{"vocab_size": 1728, "hidden_act": "gelu", "norm": "layernorm", "norm_place": "pre", "qk_norm": false, "bias": "none", "tie_word_embeddings": false, "init_std_qkv": 0.0435, "init_std_up": 0.0435, "init_out_by_depth": true, "warmup_steps": 385, "z_loss": 1e-05}
MLP neurons of a small language model. Each row is named by its layer, matrix (down: output weights) and neuron, and shows model dimensions 0-127. Each number is 128 + 24 x the weight over its row's rms, rounded and kept within 0 to 255. Numbers have three digits each.
A block is one neuron, or neurons of one layer that tend to fire together. Before each block is what it responds to, as a language model described it from the Wikipedia text at the highest values.

Description: The second word fragment of a word split right after a starting s or S, e.g. S-ust-ainability, S-old-ier, s-w-imming, S-al-vator.
L5.down110:100124123150129128148132129137112144098136151106122108134137146151138097127121143124152116155165139122123089079136162118134142165147099141117168137121119108136110101108131123130118171118119137111131151138134119102115171119138091181123179115125142128143148175121139140160110118135121116083156120122113141085130086093133135149144130087125115130140126114130148138121091146105194113160188
L5.down163:119136172130142149104113112105130144101143075121152107134141115132113145125129098115127073139157124183123141175159128143124134152107152127107131144152138145161120156103152094134166155130101128078121142143123130154118163121135093125102148125104110141183141116132074144118140156133139141136117149151133140113178091170109123103143126136146113106098160103112118089132128140128131125082103
L5.down238:161136142139091088142115113132089157165127133098155108111127121115108120142169114135130072145096132151104093113040125141128161111091122108152118145120103116149140096056137133130151161155156106106145114150112111146132180140122123116131118180126150146092096116101138096134152115110108161152124141113123092154119121124129132117163148115123156110125087189129139161144157111085093152120135
L5.down301:114110136089135102132164124130166135160127152132131140099066118099109112124108108110156163129125125162155128164199137091102129102145102058115142097158132162096159143150133161135145151110141134153121108141117129112134085193084122156104140148115131108088148089116122101085105125128108109085108161126163091157173135157165135129162144160129145152098150117125125116097126152161132110123092
L5.down364:065131096144186135141102127151127117078099133126139136113154096123130123098100172108160142139143145134182105147200106155140123126083100159127142130081104131150159125193156081103114114124131138128096103160148101168100088149123157183132131131128146148138100128149129113121116097133116121171131107102187121145148118119107135140129136149106092140140085133148103148113113110172155094144142
L5.down373:143047163123143115120132144127127119158077147200133094146113132107138180126129098115126083158123108143095153147176122122137122156113098183161129149106126111156147113099082101126125146150147172122114111096130128162132096125148163107096168106109131134166115095133135158138092143118151146143097124105153125109187089101093118140133094154120120139142129100079153103115147146122153084109127
L5.down439:147117098128168122165113110153142102156125062116107127098171156090141140159146117133139111136103108163159100123101134130157123124098131152140080082115115106132151169115119138136159141147103144104169118145109115120108120119149119137091153118142129111140117078123136145160117139134168178139082165136107164126123107147110174144133081133123103144127128149122122118149131181186113118085162
L5.down493:134153142125116093080121117160122178159131103097132128130151085156101108119121102108131137103126176159141077136113141119105125145138142103138111142149165110113135112125141160092153121121107112079116146127125081138117179185171156111169109118114124150113151117136101112146150139144128077104156153158086160147112100153145145136150124148104116090111148109152105134168144154150139103081150

Description: Word pieces inside a split word, such as inc in provincial, ief in relief or chief, and v in conviction, plus dashes, slashes and braces in tables and math.
L4.down28:146128117133155138115119110148129112102135149105131121133140147108114139141062124111115117126112131106129105142000119113110149158054097161165111122159118137168126175115163157089142137125134176119113136125145134160122189117128108136139143140145128128094123111114125077122144139103123187153131127123169136154116138139169104088130153132133137130158117144092129144155133142131111149154128

Description: Commas right after the first digits of large numbers in tables (turnout, attendance, 2,213; 10,000) or after dates' day numbers; also word-middle fragments after an initial letter (van, front).
L2.down36:164089103169154062144166107137140138098174107118127154093094131138143111099127118126119133147095133122086114134027123185154121126120139134166130134142087151100118120116126102135168141145122150117143132139093079102112153147109146130136114133137136127129152092175104123095147122173123076150143120113140092141138117116106113140143117133106149128138113118115130110161094128113120150172124
L2.down167:136120118136108129125125125138102111141166169122125162117108145136150117163127119130144146141127081152203142108165153136154098076142171135126113082140143141165142104120111117117105129153110116113152122133108160152123099125157145137151114144103086162158114146136159161121088074117139121127147103122134121094176132134118119084115133137136113095107102109155084099086132113116132113121133
L2.down183:129094165139154134119143140161143086099078155167134072165121112153169129156149105138130113139084105140166117113157096109111124103176147173107165110150108165095188103133142112126099091118125107138148151128169107153140124126104135117124134169091100152074159121141122138145099136118140133137132130134116151103135115130116120085096112091152117119147124130130147137119100090164133092137122
L2.down308:146146119052085181137091127121155119126130103129139108095142174156106146130134160116159151117146127109149102146121123126122092128099139132132168144116145144157138142147139128081095140125125125080124106152105099122137142112133153139126140090085196136122134141111103143177115130125122131156125154108134126137096111094137132065143095106154143146111155179147154109114131156124141118113149
L2.down365:101099113120153141110127118134152127121140086146124154127135101092145130144162137086137122108122097111124151128118087156111149164150115124104147120130112155117130069158129069139090137113112132122103178146132098150123113109120174152112084122127134149162113105085140138131091134149150085144117148115146112088101110082159123129145135157080111150110134142126114103172151118116120149130134
L2.down467:143083132119152164109099132121114110141137138087113098139149113140167122128168131130124110128101143114111115110110149144142124109095179123134182104142147143131188153109129107137117113182107141101146110140080125121128216178171156126147142152131121146123151119098146090063133152092134125169114157108167107123136105137153100108163096156120114136110134122178121166132141119119089097120127
L2.down502:104134148121156134134150107134098110161111157132137095134163118091060114164107113119101108098137125165151149151134155125138083117122133139106137125126089147095152195152153095169127126108119145176138123108104083147171126155113152142118124132158073121093104090155107149110152119148162160142103104150135130107142103103127140129136120164114113148110126090143140129114125133157131097128134
L2.down511:134102139125101143116183136126139149130120141142133138098132149129148133185141132091123124184146152128140117104121132129147136160114141187097118100125111142142138138057132120162117098117098110101108145137134120140128145094146126115148163136134146151077184134080131154127122100112139146149124128072121108141118145150134105108111135118105122131126097138141097152136104124126126116142073

Description: Commas between day and year in dates or inside thousands figures (22, 1990; 6,123), plus " a" after is/as and sentence-initial This/He.
L4.down533:148126114092155170104109106181106126176098136152126128099118109149142111118143157128096099139149099114159122133190110125146149102133113124122109108136129097097167138120110140146149139118127119098101125110172103130114062131172191097126129121112119097122108155082104163136142128120150102150126124056117124127087111138091117111122090169110134106084118135153098129143145138140126121108132

Description: Second piece of a word split after a short opening fragment, strongest for ose in those (those under, those with), also se-lective, H-owever, w-ife, t-each.
L5.down88:110164130151124128110116160138160090108124117126099110126098117104135141153125175124125124110114114159157121165178151163115103091182129142159142118112124137121117143102137141135170099143105072156125122154119171136122135121126101131113110115155136150131167108107156120174133136081155114139126100176120138124139171138163170169109136170104117109158135137112174136145135114118129158084139
L5.down135:099114109087099105176117143131128135134134145135154136140089147099148123109142133154108159193110140123068154152136123155103102102094174121123120120096133132112146122090105116172145131180165154166195145131154107132096157132102097127120109146146116119125114107148127130098181159120089129169133155148123148127111081093103117111148176118119089155140138100150140141155133148145126135134160
L5.down287:160115136137151110147151129136122126116097120151096125120114132102125151135084186135144130130160120106104131149114171124078130107139135114146131063154113084110151154085132117123161131176155128127067056162124116128139143108124100119115133161156121121151117133118102135120148106122149132172138120139093110133091163141117129132144104100136138100104135131144113183115133133132110146166136
L5.down380:085112124108128117159130088137128133112083174148103161119132146130136066105077141151125118114101141128150136118169197167133132074113074139161101153124122101120134131114124128112084134161145140137136136146141113151131148126116103151141096103113101157183099113134150131139167101135120096112114172125134135144118092120192107137111152159144144142119162145148099140106148132067129157097096
L5.down647:139126130078122176165156152112123148156103136155101177116141110142123124124158151122119128141096101161097131136130106150124133125143099126118154108116131110096147148124122170096106137114145113148138092152132168133111145099145138097133080122096142143120108153126157109115147098113087139161143124116115133136170121128109117104069115119142052149097130140176091136120156146138086169157118
L5.down712:113108160115117079123201122148119118163114125129104147075130140068109133121143118099106157100158096130134154168144112135125106095156123134185118118143119111140140110144118125104087113153118129141149102112178109159135133146112126142124138092148136171128184124164130126142119111150119140142121090119110118144115126129109156126127166127150152126115099109175100157128150121128150062130075
L5.down838:112136140138195138128077158085131131146149125127146128146147109143127152136095131099136147121105151163120086060091105119151152105133114128157177147126127101104120075138130134106108124129159132116122157121116122135152097149135157146151131159153191135130135124153124152108122077106154125157141162124148090153147079130107104132146134076116187097145091104100118113117098138126139121138129
L5.down862:126103119110147116105082137128170143163129102122144109161120151117116133122091106095138094150143090101116134155151113088141116154145158149108100103126151110126093151114140097118133112115101145112122169096124102125164044135159085106133092150131118147097079152142105108137142106139146116104146133129140124105096141147134148104199115139146136088097122147143191133122079130118153114093129

Description: En dashes between numbers in sports scores, records and ranges (4–6, 3–0, 46–49 kg), plus mid-word pieces right after a lone first letter (s-ack-ed, v-ess-el, N-ot).
L2.down190:145147147104121099123142135092100125100187161108096151108153171070141116132121155184110122105141153115120138125100103107096118147135099099132134123111106119154074131125112146141130070173137078146150152118172136097142154122104155120106115132137189157123146151071153150165153109161148109092129138122115130151103113141132111136104113143065103162122125118117158109141098086142120185150121
L2.down363:060099143106110141097147116105122158119143142110104134166115122161132131130132148147152125151108106169116164110169071127156101100158119125102156153150132159123100136200113146109137119114102127146136132116099150148127164116124110136150103093148102152116113083138122183140103091168151098144116147160162136160117130141117102132098115157143129133114178119095128111147116102125183157100148
L2.down418:119130133100148093151140107085084129116117150135154113081113131118151155106162118136129119126117157146073116112172132106086133129146078127123114148120132135127164116072139141116157107114108105143100156097127174136124142168122149099105120130123168143129138144141117127151125122114111145099168109149127148190191156142145139169100138108119094165144138097111102190116117149132120134106134
L2.down479:113161182092104164099148129132114115126130133141109101132167121163101123099144107117101116111115145125099136083123129127108090124097149108123143130135127153149102108117144139139134161090094111142145158131085101169118118126168136130133152119121115127137123094137116146090135107144091128113085138127165099149148113136123132155070147114148182143122169068112057145109117123152178170121111
L2.down512:124132090104133125156141116108120099148124140155143143127132115098128165118136151110161114110161142080135137135071161155125138138116140130139124113130115131143156116112098152130121093141166077136102139126153092107149181118118135113118100130107161194130126164165145183134119127136119177102142136097102106155128153115143126149148125137111111124166131134139141159131149110102157091099120
L2.down737:147127105048115166128164147149116131107148138132153128094167142113100105111074172088142134145140108167142123124111134092134130123115137117120100097159160113134088140129114136116124121120120131129151138150147085176129136141107105089115130104136145110130156168104125134124162136163144126144128094085180112140138110142133158106100129157118126097106139120128157128051143070130153156103098
L2.down741:118107117149135145163119123128146120155129140143169120104135137160139112113133158162133105082152143127089158173054139102141135137104123154138103138129123097146131144071135104122136128159133093170114124147086118095108147103128130151091133154162104134094135104129108130147130147142135172151109114099168126144112139073116127124130137126133115153165145156167154147122112128095120106106119
L2.down746:131139121119108093154135111136145103140143138111142100126170083149136116094169142141102139151151095196131115104088183137074160113124091116137130114127175158176118138091136152174089142140133143106114162160119110127151146142105117141124063133134176109141128140149133098156181123144125149100146103122079102153124163195149141144129127117145154112076156136116139139119167120142109129116081